Weights of a small GPT-style language model, trained from scratch on English Wikipedia: width 256, a variant of Adam for these matrices.
MLP neurons of a small language model. Each row is named by its layer, matrix (up: input weights) and neuron, and shows model dimensions 32-127. Each number is 128 + 32 x the weight over its row's rms, rounded and kept within 0 to 255.
After each neuron's rows, "fires on" lists the tokens most often at its 100 highest values on Wikipedia text that the model never trained on.

L2.up1264 [171 145 124  77 118 165 159 184 184 145 164  97  73 153 116 115 103 173 174 144 112  93 129 140 128 138 113 112 113 139 139 126 166 168 120 104 150 109 175  60 114 108 169 136 105  69 141 169 125  96 153 142 161 109 157 129 102 106  89 140  98  46 143 113  89 120 178 178 125 143 156 135  94 170 113  77 149 124 161 115  77 148 189 120 134 114 140 109 176 106 145 135 119 134  84  90]
fires on: " K", "^{", " $", " | K", ", K", " of K"

L5.up1188 [128  98 131 133 116 113 140 130 109 148 179 125 156  92 126 163 151 100 167  96 194 116 183  79 153 133 146  64  90  64 119 139 137 101  97 169 173 157 141 129 146 167 141 176 108 145 108 104 117 156 189 121  90 183 170  49 164  93 162  68 154 140 101  76 135 120 129 101 181 103 158 111 131 140 142 101 116 120  97 158 120 166 125 136 156 120 163 178 112 137 128  43 157 157 123 174]
fires on: "at", "gin"

L2.up1223 [140  95 180 102 128 134 149 169 181 109 118 106 109  94 100 159 157 111 132 139 164 122 110 124  89 135 225 145 116  63 102 137 200 109 103 124 137 115 143 141 139 150 165 129  97 112  87 112 139 133 183 101 168 116 129  93  53 108 165  70 111  98 137 122 131  95 147 116 148 101 141 143 105 155  98 195 117 146  88 100 103 173 136 152 116 199 154 126 168 196 181 168 177 117 146 123]
fires on: " United States", " country", " region", " India", " Russia", " Festival"

L2.up534 [167 107 162 114 142 118 168 123 173 144 164 100 150 123  36  88 169 102 154  82 117 113  81 136 101 191 181 137 129  85 126 166 142 108 139  78 155 120 103 102 180 109 202 117 150 125  67 130 156 153 213 135 128 114 123 121  81 147 163 143 152 147 150 159 133 125 150 127 160 126  82 159 118 139 206 157 145 135 134 142 117 148 125 171 114 209 118 139 140 189 149 112 119  75 143 149]
fires on: " United States", " California", " Japan", " Russia", "S."

L5.up746 [149 115 166 131 185  99 103 139 146 140 143 130 147 149 156 156 128  99 174 108 147 106 115 105  58 151 160 113 149 133 150 127 140 122 130 184 121  85  95 156  42 162 110 165  54 185 139 138 211 112 111 132 123 109  78  81 113 131 154 164 102 122 126  98 174 159 153 114 161 124 121 140 137 133 150  67 128  58 147 201 139 208 105 116 101 124 157 127 104 152 153 149 115  55 133  90]
fires on: "th", ":", "ind", "%"

L2.up919 [159 116 187  97 157 132 103 114 185 103 114 158 176 141  80  49 192 169 158 142 107 103 127 103 117 153 137 152 153 111 105 149 146 162 147  69 113 125 120  83 136 164 139 155 106 122 112  83 146 126  98 115 164  75 100 150 118  90 109 140 127 144 116 166  54  95 113  79 146  61 105 185 148  96  90 158 142 101 112 115 134 151  84 133  82 131 185 142 188 206 157  88 102 130 105 141]
fires on: " in the", " in", "\n\n", " during the", " on the", " by"

L9.up781 [106 112 153 100 126 165 121 119 101 149 109 176 122 123 138 124 137 111 108 204 138  58  88 145  55 115 107  97 130 107 172 118 128 164 122 110 118 121 168 144 146 163 142 121 114 115 181 149  97  89 113 107 164 158  39 143 117 188 112  96 120 220 106 142 149 129  60 124  81 141 126 107 146 153 143 140  93 152 137 102 105 159 161 148 141 147 106 114 123 156 195 105 143 149 133 143]
fires on: "em", "m", " M", " m", " The"

L9.up933 [173  76 104 110 144 215 141 159 130 138 100 154 105 169 110 110 125 110 101 116  99  37 154 126 111 168 132  71  95 175 162 115 116 148 173  79  82 172 185  67 126  97 138 145  79  72 114 147 131 130 128 139 131 191  70 110 173  73 139 142 101 129 129 104  74 144 123 128 161 118 100 150 144 104  60 144 128  76 135 115  69 111 181 130 122 165 171 151 158 172 130 108 176 146 108 105]
fires on: "\n", " \"", "\" (", " (", "\n\n", ") ("

L6.up732 [ 76 134 114  68 100 143  83 151 167 157 135 135 196 124 131 129 121 101 147 109 186 162 124 123 146 175 136 158 182 161 150 152 113 159 151 122 157  94 116  68 152 139 141 116 105 113 123 134 187  76 124 116  89 162 156 156 144 131 119 143 172 127 122  85  95  98 137 110 151 138 143 174 103 145 146 132 181  70 172 103 129 144 101 178 123 197 125 139 178 128 106 142 119  81 167 132]
fires on: " c", "l", "ing", "at", "\"", "f"

L8.up1168 [ 86 155 152 175 123 163 149 138 116 170 111 138 123 124 138 117 128 140 111 113 133 133 183  98 129 115 117 104 107 139 136 133 203 133  87 127 119 165 132 150 225 161 120 149 131 176 208  40 160 126 130  91 136 161 103 150 106 136 177 107 136 117 104 128 137 137  90  92 205 100 107 117 174 118 118 115 158  60  92 135  79 131  83 117 109 137 144  45 135 153 100 118 111 166 173 117]
fires on: ":", " such as", " like", " as", " of", " and"

L2.up1177 [131 146 125 126  54 145 142  79 114 119  90 151  97 152 178 185 104 150  87 142 100 104  61 124 102  80 109  40 166 126  98  88 158 138 134 103 146 140 163 142 179 164 179 146  49  96 148 152 105 176 108 165  81 122 109 117 134  92 143 166  71 138  87  91 136 127  94  42 159  95 187 150 190 101 132 162 145  83 116 168 123  83 143  89 130 152 158 145 116 139 148 123 130 168 112  95]
fires on: "-", "\n", "| ", "|", "\n\n", "1"

L2.up932 [188 120 186  94 151 151 153 126 149 124 110 100  96 154 170 156 148 141 117 114 155 109 139 142  94 116 156 107 144 158  75 127 122 132 122  94 129 135 150  38 131 112 128 168  79 142  91 195 144 207 113 104 193 165 139 138 127  91 135 121 109 198 129 164 136 116  94  90 186 145 122 170  88 138 117 182 133 137 131 145 127  68 152 124 186 182 126 195 118  66 164 142 157 128 148 167]
fires on: "\n", ".", " =", "s."

L2.up181 [122  77 142  93 176 124 134 173 206 130 121 207  95 154 145 167 152 126  71  90 155 117  82 156  72 137  71  70  80 110 141 142 143 121 216 104 156  63 130 127  59 109 102 158 112 107 125 142 186 126 145 135 169 106 156 163 100  75 122 106 100 124 147  75 150 155 119 135 127 118 134 206 128 129  94 181 157 100 123 129  87 159 148 105 132 168 142 179 112 132 144 167 144  40 158 115]
fires on: ".", " season.", "ity.", "ed."

L9.up1105 [139  96 133  90  73 216 175 135 149 177  62 129 111 123  69 163 137 153 108  73 141 150 138 157 103 117 133 141 166 150 165 150 214 138 100 122 131  90 150 159 145 164 132 167 106 157 135 140 178 151 169  91 171  73 122 137 158 120 169 139 101 156 141 190 125  93 140 165 172 149 150  83 149 129 143 109 157 171 140 123 151 146 152 105 132 131 137 156 147 208 139  78 177  95 148 117]
fires on: " a", "ed a", " was a"

L2.up1130 [ 89 126 127 122 156 196 128 146 148 136 171 153 196 148 105 139 164  96 147  91  83 118  65 187 150 136 129  59 119 120 115 128 116 125 123 148 123  73 121 145 178 162 144 147 103 142 133 140 119  99 131 153  65 141 131 116 145 147 136 121  92  71 111 119 151 119 116 104 160  93  57 162 111 156 157 113 136 125 121 154 143 179 123 137 103 147 194 170  87 131  98 102 129 131 141 182]
fires on: " pro", " ent", " until", "2", " died", " app"

L2.up385 [164 151 141 115 144 145 113 110 189 117  64 165  87 158 126 158 203 107 118 113 107 143 136 108 136 178  94 157 128 117 168  87 136 140 165 161 173  46 151 135  89 154 128 164 136 120 131 153 115 159 117 106 141 193  83  86 120 143 104 163 109 100 139 146 111 123 128 125 177 106 103 152 176 128 158 170 123  93 150 105  76 187 136 150  88 160 156  98 147 135 158 115 169  40 115 121]
fires on: " ev", " inst", " v", " when", ") (", " dec"

L8.up96 [ 83 113  99 123  93 134 119  93  93 136 130 172 148 159 118 131 176  60  98 123 116 110 135 166  61 157 137 113  99 146 139 193 126 156  64 138 131  95 147 152  80 100 149 136 149 117 113 138 135 113  33 203 118 132 139 150 171 160 110 117 106 110  60 121 101 151 114 156  86 105 130 152  88 108 100 184 141 133 124 151 111 177 151 175 174 199  95 144 149 147 158 133 178 124 129 170]
fires on: "4", "5", "8", "6", " age", "3"

L6.up540 [108 127  85 147 103 145 118 123 149 137  89  91 117 161 107 184  88  88 177 131 128 127 164  95 130 114 173 130  59 148 160 152 190  84 112 150 169 166 169 114 173 175 141 120 167 150 102  99 173  94 102 111 133 138 115 156  43 156 158 124 128 149 169 163 126 171  67 115 124 140  92 206 197 146 113 139 183 137  93 218 101 134 125  74  98 150 117 124 112 138 129 127 175 123 166 142]
fires on: " under", " w", ":", " f", " e", " as"

L2.up115 [155 103 131  87 157 154 111 131 104  97 107 135 140 139 135 156 144 139  81 113 143  51 143 123 123 107  97  43 156 100  95 119 183 109 114  66 155 104 139  62 111 131 123 133 112 115 140 176 184 153 128 139 130 137 131 166  89  58 113 122  70 105 155  69  81 182  80 100 139 129 140 144 209 114 122 171 179 100 181 140  76  95 162 130 138 138 137 211  94 142 136 125 139 143  94 108]
fires on: "\n", "\n\n", "|", " include", ", A"

L8.up1107 [163 133 181  83 172 147 121 165 179 114 103 150 104 122 144 187  93 140 195 111 107  92 171 127 109 107 115 180 194 152 194 153 168 174 110  65 176  96 138  94 107 133 125 123  99 126 123  84 142 140 109 121  94 113 150 142 106 112  95 153  55 135 159 154 134 133 153 144 140 135 123 128 102 108 169 132 136  63 115 144 106 127 126 174 166 117 123 108 139 113 134 129 165 127  88  94]
fires on: " K", " | K", " k", " str", "ik", ", K"

L6.up887 [140  65 132  81 104 183 106 123  89  88 162 170 106 201  63 156 160 138 167  98  88 120 116 112  37 159 115  95 172 125 157  96 219 169 112 126 113 160 144 243 127 166 123 149 150 156 178 155 141 215 152 113 158  76 146 118  84  96 101 162  69  97  86 155 134  99 139 126 162 127 104 123 192 105 118 167 102  95  96 123 111 123 161 144 112 144 158 208 112 172  86 120 161  74 108 127]
fires on: " a", "A", "==E", "ate", " A"

L8.up947 [ 94 131 111 176 122 222  71 106 123 108 106 158 194 144 141 140  64 151 173 115  81  84 219 116 133 174 155 145 171 113 137 129 126 124 106 130 151 108 108 136 164 206 141 172 135 146 130 118 140 169 111  96 156 130 156 121 198  85 145 123  97  96 142 114 117 149 142  73 149 134 142 124 121 151 162 119 115 135 110 109  63 109 120 157 198 151 112  66 166 148 148 143  80 134 124 113]
fires on: " that", " and", " wh", " of", "wh", " "

L2.up1147 [109  87 205 157 169 114  93 144 146 117 129 157  74 159  84 100 206 119  88 148 149  94 137  72 136 155 110  92 126 150 130 135 188 150 167 112  95 129 120 119 142 106 105 120 113 115 144 132 142 191 116 109 154 101  99  84  71 113 183 161  83  64 111 147  77  92  86 148 190  90 118 149  96 100 159 131  86  82 125 126 109 113  92 136 131 131 109 112 113 177 150  77 116 144 168 162]
fires on: "″N ", " on the", " in the", "°N ", " km", "°"

L2.up958 [116 165 148 153  91 111  77 100  88 138 190 143 142  96 132 156  95  43 146 130 110 120 187 208 108 140 215  65 115 133 121 175 162 129  93 123 136 106  78 130 129 147 218 154  91 124 151 122  95 148 105 150  97 180 183 115 166 120  67 133 135 129 126 111 146 128 133 161 109  85 167 124  70  93 163 151 147  99 142 118 119 172  95 144 177 139  63 146 100 131 183 184 129 140 116 140]
fires on: "et", "3", "0", "ing", "4", "og"

L9.up415 [151  92 166 122 141 187 136 101 165 128 102 160  96 129 173  90 127 182 159 214 166  84 181 122 114 135 170 108 136  91 154 140 213 176  90 120 154 134 175  72 126 118 149  94  65 103 125 142 140  93 152 115 114 122 105 104 139 103  88  61 122 143 123 159 149 154  78  96  76 105 155  99 131 138 129 168  87  72 131  44 125 138 125 201 150 106 119 130  70 130 135  70 108 142 119 120]
fires on: "m", "em", "s", "al", " S"

L8.up934 [166 152 139 120 130 164 101  64 187 111 112 103  99 168 170 159  99 191 111 138 186 120 120  74 178 104 171 143 124 102 146  80 186 151 155  99  93 134 118  80 173 142 107 192 150 110 174  88 145 158 141 135 109 133  90 108 145 122 142 113  50 100 123 137 127 173  99  92 123 122 110 105 126 106 123 137 152 116 100 134 168 190 154  93 149 180 165 144 132 126 128  70 113 137 192 151]
fires on: " to", " she", " would", ", who"

L2.up110 [162 113 161  98 164 107 107 156 144 114 129 132  90 146 156 155 114 140  82 102 144 113 139 171  64 150  71  69  91 148 134 134 160 133 149 106 154 104 110  74 133 105  94 141 106  87 105 131 144 209 128 123 147 102 135 160 113  46 115 154 100 143 196  82 139 156 100 128 154 130 134 155 137 145 108 123 159  88 127 119 131 101 124 139 163 166 159 166 138 145 148 140 164  69 157 123]
fires on: ".", "s.", "\n", "y.", "ed.", "a."

L2.up1011 [138  84 121 118 136 136 239 102 134 135 135 132 134 116  61 115 204 136 173 139 124 106 125 216 128 141 126 154 186  99 158  65 157 100 127 142 162  92 117 124 123 124 140 159 149 139 118  93 144 160 164 162 143 140 172 207  82 137 134 126  91 192 119 161 137 162 109 133 154 168 145 147 150 130 129 196 159 174 135 118 137  66 124 136 137 219 118 179 162 138 140 129 149 114  88 163]
fires on: " United States", "ilitary", " press", "avy", "S."